config = dict(
    num_attention_heads=8,
    parallel_block=False,
    init_std_qkv=0.0265,
    init_std_down=0.00382,
    lr_head=0.00392,
    max_steps=13773,
)
MLP neurons of a small language model. Each row is named by its layer, matrix (gate and up: input weights) and neuron, and shows model dimensions 528-623. Each number is 128 + 32 x the weight over its row's rms, rounded and kept within 0 to 255. Numbers have three digits each. A neuron's up and down rows have the sign that makes its largest values positive.
A block is one neuron, or neurons of one layer that tend to fire together. After each block is what it responds to, as a language model described it from the Wikipedia text at the highest values.

L4.gate262:125146101180128100129132155146105147103098152160158146199126107166128075150148154155100144116097091177089122162165103124209105153153150093172106166143161148125148121074109146174153161143163125146115160095120093137098194135126136090113169103130127135058206074153144124094114135122090104092
L4.up262:106113136060134164105141128179182129068045081119139150142087136092126142200129146160115123102109087122113169111172093074143071144152105122148111104114149104110116195128128169190137136166118111116066114174111145176095173157161188114117130150162137125103184175122200124146117180158115132111
L4.gate550:126137124193074115118166105103083152109173100144114137110135121111132156063139088147126103072138116125113135141141173125111194103147137133098172158150199154105161135106126184172128148187133112158124128120070190105119145158103169112123172048182086158106151113084133042173116127203109166137
L4.up550:111115072133112083104176137128110172080158095153132145118136159139197123157102099152163124144122141084140114156120142164148115090163105152156172163179138117102123152150136140136102149107122119139137115099116139148105094167100103136111167171096164138149147158127107123178091121158158121160
L4.gate1131:136159155144058146146149096163143113129105092052185176092114155115150090146085166093123105122151130147122141068132164141174114136089090134095084205124156117073162083000168159124162131143128137140141141186130095168100152179106195105098121134109095119148113163084147108131147149083158149123
L4.up1131:129125121145118114215174128163153138154075101153089172124150105197148113134085150126050127077138088107098167134151173134152101104149159095206188127159123137133098153126136103128150138127074138114148148160117113149131118122149138169142102178141106179074155154099154140121067132091149144097
L4.gate1153:071086132108138096132132160200113102135139102078100119139143141089112177132130100074095124173122111121125089162158132112213183145134130095149107114118166155172109135090106135124147168120138175127072106121144122149154106084135065096091087123140155081106127131134067145079083159115118136193
L4.up1153:184132130094102142214152177103140151119127155069151144171161118145144136103135134141147157119133134114124175136092137151083165131151101089142101173114119102164098151112152129080114175132145099136111117115147122073082083144110166179130117142073125143153167132102037196114118121164152103160
L4.gate1443:094137205114162113147142118163109101127082104114137159149128138181137155105090133206148181067109099144080107074130123086071143131162090124124132106119097057098119140067153163086110116181099095113116079148095093114091127139096120091167092045135116128117145083120126160190142092097178125085
L4.up1443:165082093151123093119106108080131104122112145145105113138117142131210148101058136157078126080180131103138133099095112150096122102152119149111137142069130121115119088170130169114127090177119148111074097191090117130144108172124121113081106133131104090121137098067134082105161067042158112100
L4.gate1456:140103144093123108146103064111118160131093150098093177112131143099104131184101160124107107123120088085096101108115193164171113106228106082099110125101078120111166132128094167137163106099122098143089139120146119146141106176029146139131122079145160170093105108081103124094113127116160176045
L4.up1456:130137082109138149173153115127084129096147077101087123136125133156077133187079115162137161171086099097134040114117162147108165071123090091103094089084073158079172125082154142149132172105121145092140105197084128112121129166128137089146145102128122128139102210133126100167090101113128073188
L4.gate2005:058115135117096156066124139148127063102181162155160117128135173127122137141088124147097141144182138109113112162122160085134163116160110186167185160130073106183167132102192065052171095163136125112063122099144117123131111142132137168131127150084113122185130120101132159099088140126046098140
L4.up2005:099111136140116137133191186082167152125145145112074154118139154143165158150121094081167108067093095166180116095102138168133201090129117145118165189178137147156074121084139177102166080100185140118128107110182108128098189137118131142148162121117121095150111124073158190120156112122126093117
L4.gate2022:074109146162107097134107118152121040148130141085141092079109111146145113103124087059136121131108091137084155073115122146154119131237138200113113145101130130131118151129120087129177208171164110102104119116149099119127153173140110121145087140135085160108185135144069148130108079125106065107
L4.up2022:115162118129097173092141090108156036108119102128121101158078113120101101135097097121133078125129132209121131116141141144166104160150123123096098035134168105103141146095102179153149093135135120080126107149146147075129121129161040171091114138152128104119188091148109156144110154077115107120
Description: The s of a possessive 's after an apostrophe, strongest after titles, people or organizations, e.g. Attorney's Office, minister's, master's degree.

L4.gate694:119099154145119105167131132128119137157133160128140086150111127187115183153145098119116111228180112116116127131110166118192114143158168131089133121137092120152140079135092100087100185133100083158156120096137112068097153167150051099106142120143134180089142119160159108095172145085126151114
L4.up694:139116119140156109145115118104077148080171143141137077136124079104171152127120132100180099169136140117134072164111208116092152125120166131174044124163134146122125136123078134132157155191102096138096136129192116119145084146077099118160096130113159079142095092119101110122105106105126100108
L4.gate740:147149109122086127130144128121173113193159087133067116150086066125119140167124120149163129121127152113096087165142114092103193099096085128143118158113139140095106116085091060115168132118150141125080154082123099169058143075127137063114113102116179158171143115171151086126138164108149128150
L4.up740:134140204202152179131118100125102105138089084118057100146164099123084145109143121176131139124146084154137161125147098123182119132140164140112130156082057089139159118157127146128107150131145146122130141190189149087080160126163144165060028149150098094131128121081111154139157129190107107153
L4.gate787:203165141153116180114124183061074160130172109122146177181116199163095084064120091156118125137107157161107133137157072116161141119127112157116095139115090108118104203133185167076068123074067160159110109111166065105110081127160083145109192115118137127159108127165145151118097103118137086161
L4.up787:103143120152085130083153135161086119068143136142081128182063153117087110100116124139145153144158105180116098204165149115051112112180148179128104170165066129092131104179102111134158121080132144205153145161092166059163102127176162109097141104089151107150190151124155100131070112170090164115
L4.gate1118:123165125197164167144120138152104152074132146135118133102108189086110179133156120149138155125115164156144101125138069130117135151088134147092123089104138165080115154126208137113139084145149080126180084168153123140123148132131216141121158169142159105119175144138142147134192132185107128102
L4.up1118:124107097120129118137080120146114138109105131099056137152129091124104151149063091150127094138139105118195114147127117081157118105148158162061103124145128092097183110143182177131143094179144109125142122135129072158096156064101081105188132150124142072140175164127051099138229134153167058123
L4.gate1296:103130155165146134122128113130173164132125179129175164071190152098146114088126128107110113154133146142138148136121164125143076140148158158137170146089154185125076097158195106121159118134103108119162070137062132126107125103115143059124052112144199146177105196130064133181114147108119139071
L4.up1296:166155152156150083135139082134107122169149150092088105141135157128093130111114111176106130156143166094076179111126092120065105126107161111133144094131078137131141119081132132132187118133156166149147147101108177171158145116128120139105157116146129137119115135170106115151102165150088190100
L4.gate1524:166086089165104120112118154090079088137140162152118047096118114080125173107121184120098172156130133145104197153150144158115094133146136201061122139122126133147161096123167134142144069085161093134174116099131131115095159100123079080122120087109094134148155138129081085098169145140062119141
L4.up1524:133113162140118138139074107113130136144127184087127144171142147178135159121077139146116156120116145114147142151111058124154142105119121163162104148103140125071115089130142141089161132157095145134140128056173108099175113097114134143131159159135163174138101164111138108172136118142095156112
L4.gate1921:136115157137093130076124120108117163097113119091146125144080145083161154149183069156149087138134168128154117101062161093166181145103054091131114203130144130150136141073116101153094140192119139088119148079156146085070122143193127161134137170112078151112130131109107198129165132064140152126
L4.up1921:139100105166149117131138074106137148176110110077098122099170111111149132130129104153124099182127141128138126144125100148138093081165102176117196092136131100141216137147126100136105102140185162138149174124104151147124140155208129122161176155110148171173155153155192130093215130154030129163
L4.gate2040:069119112119113120114081112136073180165119106165097128184145207106099084146128182132152091099156166136148096082124122191104113116124047184141101163105087092142122089122135139111171109147131102126161117152129122118145083079085094122160145144166071108104150166128105097139164149094174109090
L4.up2040:123084037145166101131115151111142147157124123109107167150103105062107147117092057133109141189094066164136117140040073128129063074111169150056107149090081147146135077169170138201146165075108119147090127117062153106149115143142117141127159048119067173132156148108127076113169164137107117143
Description: The first digit of a multi-digit number, strongest in the seconds field of coordinates (40′30″), also years, table stats, and measurements like 3.15.

L4.gate130:122192131123126105202145103123085118166121080137118131145172113127112121087050083098135097164124140138107130137177109209102132182117147142132135066159172147116166163124117131124119129173135154114154125167110159102115107109149124102211152199122106152170044098135115123107127158106105143146
L4.up130:144154135129139137114115131162130125162132166183214153112203165111095156166123129105145100136155205114116140159143183125170130143122132126174085156091146122115163076127106093152090151166159135108142134082167135129085135096114159155192134173105072082098141143118114141106134122084152149146
L4.gate436:066105126153102155155146111110115154117148093141134085062109148084179185139152152115097119173130119082084086158169138163105124114158180145138152107120201130139132156151128172141118137085113121102104099059139148117146127106148174150162116072130145096176153168153114165115102127152133138134
L4.up436:140132173130176137120168103108082107126150176101205126095127097081110139116120088170081145116142144087100132160108113106131142092141167107114119172162138165122096133162137186171110108117161055161123054116041097153093096153129129131159127188121132132110150126169133186159203146125108135143
L4.gate597:136171114144110206137141152164188171105141138108100149158114102113120148173118132086202105117161090115164114089189102134113133168158146178094140184176060173120131125149112128081118075100144099158126133140131121162158130121135085149166144093130138190068114066058137137136166136106134120057
L4.up597:156095086153138087116168118214147095164094155093111145187122159142105168139208135158076132108135092074100151129132202169160164162139123110171127089133114137122136132080201130193160114132151095188174120078123156077098114187169141067139078082092045112165157123099151090139111115072193120100
L4.gate800:129122171133121140184121129137110180094142147125159110167129102135156166166106151111106191128167120136098148154171129097123106114174116112137164116086141157189166116085168143135116110174171162141087094184075112040151174115147142133125107135134156157206159114140157159081127126112164159112
L4.up800:138105130175119124175101116162132141155204067091081145113104089095160133215098171137157092140143152063141141166081126112071162130128174100128129124104067187157146118092102084104136165149094089137107152123134173164109150093150147130130083143131109102072149175121104214131128086146115125121
L4.gate1001:114123151113135159122075130159082056099177148125141104131111177139120090147143152096134106098087144128128095138162099091076132152095109143124152144207111124162147082148147164131115161096136157168089148134136123111118149157106133157124105168123072116077120121142191125154108162096123109142
L4.up1001:158137131171144181126120128128155199144098208145144127115155068098101135142157120136095112093132140125133178111084142132095185127187111095156132107082112156131157087108114107135189103170106169160137133166140077090131166075117191193114077131131095133172145113188111147075143061201134158103
L4.gate1783:112173188136122112128103098153164124104124152148161084108172154128087117119103059113128124177124153151134133123119132119104095138144154149110104073121121074080153105183048131138114087188136060141080140052208138149123190159166176105168080061150136109150103116139149104103158104116152114149
L4.up1783:125165106075122158147094145101137141101102143143089157094154125113090146154138107117134115129080102110128164098107144107155166134094092128132168140101165109155094124070102170140113127137108097150114091171201067042166145111148152154173059109169088119101113113123132148081106146167137203088
L4.gate1817:113105183111123099090178128189148165156092169074110158130114105122095128161127082100105172094125117135045144088131128149154206119124162098058200079143119092151160163113111124128153062142114111137097134138098201148088134122131113191137093118129136076142115123204104084133098099081104105074
L4.up1817:124173113156124183188105178132143111147141163137162122110070165108081111134129184062143159113122122112109167133125125138180082146183162148157101095138163157135091119042146148160098116139113111131125158106125114156148136116097179132126135173132114125110166100133124178103142117058121098121
L4.gate1858:096172185128126126117174116194146160124047137120086163161136146127090130183161136191097110140160132178112117110088145115156177133151152103098111155052175109192174161117164049156120139091159141102106125110109136132076099108122113105099146203100103073119105176160164126098138153098161191135
L4.up1858:070124069136106086085093131192120152133131139113016112084171108032077142126146120154143089112172174183131173155165171117136230166146151114132117093085147119118183179155131065196137132105139117140180071103141076152095125124096173140107158153133073131059110110097175105053164111072178184125
Description: Prepositions or opening parentheses right after a completed noun phrase or event, usually leading to a year or date, e.g. awarded a Fields Medal in 2010, Danica ilirska (1835), released on September 30.

L2.gate602:150097137110114177127077102133086126138123076103164132084149109158100173151122131141137120074116105097165112147097120121128102099107067111215126191139146118103051098122112113111077191130077064097176111122173124189084101086135138161182093162130096102140137074051095107091136096160156159168
L2.up602:148107128166086122150117074138117107101124139142114070145131104186156157093102149091134143109083094085112063134118085099090164137154142072131131080150127158129122149141122124113200117155125154122107129139140114185083166178152151129085111140118163207119124095166111174054137147097133119071
L2.gate882:102157094185157162073147093094102101081198096101131112176168127090151175090097113107112135124155065084129147105126140198206153151171064160129119161097120142129159098142162126114165174167139227106072114164155160124129151164058123121140143140130133069196165120098164133130107178139081177105
L2.up882:165143155108186143083091077105103188177147135179088142066112145122098125171161139139129114084155147096110118114167171121112113073188168149174124168141083167065108147096123136145160134150104116107142115139094166136078145128115111149154123090128145094133093133126084140143111149185128147102
Description: Fires on the apostrophe of English possessives, mostly after proper names or nouns, e.g. Weiss's, Dorotheus', Women's, and weakly on the s after it.

L2.gate535:119137178147150106148095108093160151106091092075134156144084072104093129159100181124117143132092117159139136084113124092154187123122183121126091137109170149097153073100086134083151081161127191084133109061142116153107105149165121106107134126106107110160149151095130136117172119071120173139
L2.up535:142184147122108147122197158126155129145097109162170141146102070109134120139180128124127152064141113124116175160096081143114120098165113152120081162091086051072143115113167107092133135183184113102123123137087146144106126168094097092098106154167119092177131142178072086084150105087123091160
L2.gate1212:120151108134107114121107149157141063154108155105121139090144082091141124151146147171114132155128180150089190166088137137185165206128121144106095143131185111123186067119179163133141086068127164131160029140118076112079176116103090083115119100142090107103188145066178137083146178118113103133
L2.up1212:092118138154133140134149161148103154097114147082152112138153182095193149090160153112118178068139141068180094099121135134172052123109104146143086106132141120048185100129113157093105171111140141067151064116107150107201127162093081089101136067089127097117139110159091077119126175068096121119
Description: Quantity hedges placed right before a number or amount, such as about, approximately, over, as little as, less than; weaker on scattered word fragments.

L6.gate770:095124101104138147138107108195113120111160068156160164119166110082132122123204128117144108126139161172117201107171121135175100145068085157136185096142103093148126109140102130147117101147080103128073170126117164181127089119187070148147122094099108164129085118115144170168123140102135044121
L6.up770:116179179111135188054080134125177142124180062145138111125146101131102096118068163148127110121103096122113180145134096105120136109115183167120155096131090172077175066161103124112144133111116201189131084132143163162098136120111089116138107140168125113180198144193125134149148131167123106200
L6.gate1090:129111087129127150100125179145247152103162046061166125169102143122081141099188121144157134117125139092151098179146142095151093085114096106121105109120143079146117101170137126095170125153082117134162164126099126131093111085089122097125179149133094138118148127166122170074169088132083112077
L6.up1090:156065113163101166136153145159181131138169146143175165098119131111124145172126117106160155150122157118122102159151126141146107105209158084148128109100101139093127169084069127135128100121119122046146139098105072192153097065114120195116168144156161090144096134180165142092124118124139158122
L6.gate1709:112099029133140188099092125172119176074160097097118135144103116064132190129122159137146113128117127120057146121174161147178111167141108113129115109122144154115134118166124141157123128124123125138130158132078114105137055160123098141123125126142147093125162135117092123104141096201137141117
L6.up1709:064176107196132095070100156175178187116104149082151143126128116123137117102104146087103126157127116141097120151071146158104117080105124118077102103082109150081181110147112114140112115096132111149166146166155131167126110145214123091115177104111123191090136120112116071121201169149093147084
L6.gate1784:144098122123131232118189152119164118102137132181141144152185083173112120098160125159134106095109172186146169160108118089132131129113198165114143088174037216102088132124105139133155121134141162168129183111130143158087018064072127153139137097175118193111121111103149095079117094170116121138
L6.up1784:133148156082103141076136173060118159159086108162111103117099063136191111122139140144135102083104098233193149146128117148067117137137169140228120090082094137102087137135126134116158089155161182128145147123099142187121103129193090086127124173131092041130136145119111107044187144150139152170
Description: The final 0 of decade years before "s", as in mid-1980s, 1970s, 1890s; weaker on other year or table digits and mid-word pieces.

L6.gate51:079164123114073143152146110079123128117128141140127095137057157117131151164128141147140055127167184087085164086175119147107140085142150159114106180151134174131111120082121113115153160175121119139139037145125202075175129143098108150178148111137139098129091133108141092172117175159134169139
L6.up51:187108101177230165163067146077107092139138119115100136131139109126137142125068147148116108085128131114088122108140091135086140175195102080138158181147125159108132108129149197150105096120081151101079075141146079077136115116167064140128113129199111063078117145136159053142136075106108160116
L6.gate357:132136193160126127128118162070131059085063102154040064032138155111154162159097141064122106152097128100114122125177128157119081135164141095174169110148081140140150106147127095135154088098120102142126123140119139138075086110090120155158102107084171188134114154068147146137070126129075160097
L6.up357:124115143129122068069172129144180153123113138152176143133100091124174079131092041178189091153161147141101047135125118098135080124140073098105105177132116144118154107104121186087065100162127128144131166071085088152064166112114139181101105135152120140165154102171120091176109154113132012113
L6.gate1027:108113155109089124166137179129159100108136073116102172108161114153126061085172142154079125075122075122105094108129128132095159056100125159122155102129106168155033095151149127130112049170133148185112093145172108084207158099169101162185140118176144174093156168046104155147131122185117075163
L6.up1027:128170151117192092148135127099128110104139158150139161109130122126160180179119145085116129127188111167169104145118126154072122158141104129134140154167102148187132112146152137180156107154075123159147121037105176179121098139127160080098140090168215101139092155146098158130082142149062142105
L6.gate1193:127124086129091113098160128120171150188118052101102152118129099153137106098034095105141173137131126115131121112111146120121116150170148120129172199105132125113116150104147132055072130147125106135133124131151162156124126171137163097165124173142127171174163157077160184082155138111119127128
L6.up1193:118158128157149080162151126146094125123184095113191161126131116167189160164125104137127122213119088096145131185133115074161139155150177190128130212055101116107139122117104142108092119127160116180164119022137094159172105062095174145088176149113130123161156146110099139167071105150123156136
Description: Possessive tokens before a noun, mainly his/her/their/its/my and the apostrophe or s of 's (Roosevelt's, Jackie's), in biographies.

L2.gate1158:140104095096150160146115119135165115043184147127146110133167174110132151193173173140143168141103120097118171145143117086113118117169112149148168130114120126136140127184088130071059091138122168107134097133118130123114154090125165140190132171165092090116146138139154160067129138119091106130
L2.up1158:134111117101131129180128107132159105126191144138145142117188149134137167174144153110142100158150140099128135122074121155139201120174073116116134169084135134109189112151121121119073122155162198128122115131180136142110105099130133107166207131111042093054153119182064153116113137105106073117
L2.gate1707:179120169161126150099143061124151127113141199063173125119106133112105170190139163105110143086155176128116117136095098078188157073139097188133115117151135153167140134192103111144134133133058141133125130152106166159181149107106122106109117168151114114124108147148101140120146164142140111160
L2.up1707:124064170129072130131127064129069135145151116136152176133153100127108189183106101081129053136068068095114165110080124085103136131088056131116129092209104123142186171193123137117119095111056160183081166116080140100128145157149157096153154113155083141137129099158141151133114156181182161090
Description: Prepositions or separators right after a proper name or noun phrase, chiefly "as" in cast lists and "used X as", also "in", "on", and "|".

L6.gate561:137169130154155125085166115074140211159112114091104092120113100086101117120137120131114121110137097116173069188139180124157166102151125100077136060118176165113104123127144108078079116123159148137127107112173165109109145107136117082152113097131112124179127123094096148081161138103105122124
L6.up561:082142154146161109131128101127115061144126133149120095126047175138057155185146130123154111192148174131176132111173123121183162179155156131142152104141133098135155085154125094148139156128046130123123098147140122149097114078136087158143146203167083129148090151116082112106140160140160124131
L6.gate723:103145112161061110115083110141145166139136103189155121172116169116128118162166135107157137116101104160152142169091190152095127135142131114134108067115108085150145119137114150098101141175148220145121158129177167150137150119156120056155150094139138111152119090119149073152117153159102125121
L6.up723:102164112096143127117129056080140139124165159145149142176138094156118092129138172099133094125152190149100112117113165151113082127116149109171115083114116100140140123142092080162077091159085151135083152135118138118170124131098169154118123111116054054109087099097058163089105114137148154157
L6.gate1685:138166097142163122138142133147170095132122171184145110143121120127106133154133145177109121128080172096126159156139114135173147124136175149140138108084133134204152083115169174094199146178139101126121120170209107100070106077086137141108104128064145154133135122077110120120131174129150126131
L6.up1685:137139158061088083122103112133221179127129135138123132155118093051125147138126104144139135138187147109077131044137110127071189178154057114159081102079161115128143203123158178131182157123118170151141164161097117167033119166193120174124099086114085099139122161187134140158086134107144134098
L6.gate1956:139165111139115110114171117104152094124155156092148126177105108108114124096080126137119159126109124146037111095142130050064151145119101148126098110084189136055168160123108120143128156118058122080127080061188086177156125152114132088122120144084150074120109126164079131204139106133090142140
L6.up1956:193122066091128159054132138097173185133157100140072127130146142124154184157143082154135058161124089152110140173143106105213144114114136190087127174147121124128087170132120150117162097194137146145118095152117094156140143140085095103125182172080084210142064129078111090157181130114139101099
Description: The first digit of the seconds field in geographic coordinates, such as 88°20′2, plus other split digits in times, dates and table figures.

L6.gate452:166118170206119080096145151161170152137113181172175148085129105148135139110133171180099158141188161133106118139095151178147160152082103134114078108125109101117119171202144123109163126117091150151114143168111112132137092105137088117192075156172064071112074110120205073106149145106105092130
L6.up452:160175138201091131173126167201130136136054155163130095100135131103134143224095168181096159156130162124085161132123119134080112133196157132127080084190102110127151182148140072114171100192102096145092164132050080140099089135163120133097089118095122122098108077112072080094162159100107115184
L6.gate1053:120181160201152167168104163205216147157103153138146159095115177166120153159131131111160153136168148116122121143112033144131102124139169153106113129142068171127069166142124072138137046158102052178152099129152127195096082138101145156145178101149186114126150153143119067121167154113155197121
L6.up1053:165157097147081106061097131144167117163124112094200190130163189100134135095131184152136107108186077170126090124107088093079118115108121147089150058114142160141178137074128136111154177127143131166169105132040176175120147159114091079089181123122176145130139143182077158115089166127121075089
L6.gate1545:227159104153117131069079100118203166111088117160117178140171152108084111113131128148132158129112173093111109132092080162130129106121177120166080075102129112137167211107130167077149107099120129119138134117167124091152127150077154118105090132137099125145155163129103139100133137137125157110
L6.up1545:153127143174154168101078136110170159124125142151144134066090173158148118187122139174148141140155114131134119142081094184150130104128100143153107151115078127140065135184123117137160097144132074148113166129088140064121115146165082116189145099106161100168125165125127078129087184163131146125
L6.gate1707:132113146107105097147122126218189158138118091136132083116055136079121085086062120123167040177136148126064109115114185098094122143175144049146141079111149103108144128195139111094214087096141149124184150132174180163095090189130182117168186118159166140117111133112127138116128141130146112109
L6.up1707:115096170157145099145109107207168128141125158138116117121139165183106130110079142163174106180101126127132160124135130144168100161199108093103144140094117106116066114175117102112133112113075144113149139165170106183070104171115064094109114181143093113154100105114144099099202086070153141119
Description: The word or word-piece "in", mostly introducing a year or month in historical narrative (in 1954, In October), also prefix in- (inserted, insensitive).

L4.gate214:092103109115175143149125111174136167094133119099155119121181180169117178196123151185069157140128137127124105172103092172160080090132168200130116102057120123168113130202134128112122171079073112173141199084119162101101104123158109118145114168160125108148176112144125147101182116176117180106
L4.up214:133112153128120042106125096123159093185136185083136143113157101108114189121151133095149115166104096133125095117092104150092168093102089119132131104096086118128157135083148104085164171157086180151120130076107159164192176053116127164113078131122113115127156156105119172140132125097132088109
L4.gate572:133114125112206123140042123152154112105184128115126114133138131121118150202147163121171102147166078115125131140112118191120167092161129186096191128134136118086142108158171119175159106172123062213094122087114104184148120118223130143216105066194116132157082106119109100138106173056152122151
L4.up572:102126092162232142103084159113171183094117135156111142079126125156109081097155107175129131112099143106147157146079104162104145101143120081112100178111132120141097222179172135153139097170157133137142181132141123134143089109155100106052192105123146122169131089085144114139113122127110127148
L4.gate1166:154161097182098089133137153106115161062117193085105107131163129095127148170100070174125171147186108095086100085089123165134132039113192083114114142121101161155164123123157113133106139123147071144116103122112155121128160133091056155188100093129099104140106137134074081140111125115123163171
L4.up1166:115138097134087166170143168051131155134099123183096060081062163098136148083166116126128152168089102157118091127080062151069120181101113148079077100126166136142146134083146024136158193121166204131152134139099127105053159168142117145122090137163114135153162158131054113195180163157097141153
L4.gate1247:116173115167153129120157116138078085122114149100179155139112128092038160119132110165145138094126099113133089174091118125191155135100099096124153093075132142200173098159169115119131129182082091157118131070114114100139083179172140087147155099142097110129172116152048140088188158123155088092
L4.up1247:154171105154214148122069101096148177065100138119104135167084133122142104110138076111148166126142110147116133096120119128092140149095055174114116132097175145117104136126189126106088114136076102097136139165165110123117175223172111078102155121120089142134156121086185147129177132114100091048
L4.gate1416:142083120133235077123098087164139150162108102191139104104146147133161142096145196195169106090106124094179160117121103192208125100094128213128125116112124090081090092166132122142129118163132131160133110161092170102095108152129093095120188086102147129190114129120096112202136179118173134129
L4.up1416:049147151134146131121106116088173140125096125148147150091135144169110129086158057188143185148089091158146106116082110180134070154111099120140063105103184165193165133115115143106091145190138101149083166102121075170073138135070106095105161137105122137125155120139121156089098171158147169137
L4.gate1513:129136155082130111158114105138110113119095096085079075154192122071085093169111146099121139107092136196121159129116131126106172120151174156117139106141127121056120099093149108138119139119129117159141159126149100113185106126192141127143098095150130124122144154090175078120082170123191137066
L4.up1513:017094116141118155156095113071118181095146122064141125159127139130107079095196115139103167186111204179107112091088184111136137148137079132105100142125126126118072143130100166152125062104181132197141128129150186152148129121165149084103101165141150078161088151152059103182146148151179150140
L4.gate1519:160135095151121145090155195132122132114158179112122152151139082094109132122119063124072131100137146127175117115083169099170122129116122127154112119155068100103102121098141065130105147127128126139116151104140120130180177101181141118133179123105150135193169150116133146130148110120076126105
L4.up1519:115153145183131104109096085111132183147132135118142164092182125163129134108116123155152216065108158073125101174089130137164151111160175124125097136128116104133173123110139134085102150108094176145156117130130140049141126126108136105103146127097094125205048100049190064124187136110119153143
L4.gate1907:140168182105148147161137065093149161167107105126119181133125142102109111156091117129117146165120126122063037138163059130154108118192097134125109149066066167119123161162146112165127089095111090121203116043164111119141111148163141101178152049162108110143128084085195126136152164174155142090
L4.up1907:123086134186094138080089138153138123107151152169123124102108150093147138076113179116139121075141117140143112169147207128150104096107100150164094108098103132091116133156102072143101090060109150105133170084106061139120108109200079061129154131118134133139181148159059112120221201184140131094
Description: Tokens that directly precede a coming number, mostly a year: the "." of "c.", "circa", "to" in date ranges, "Release date:".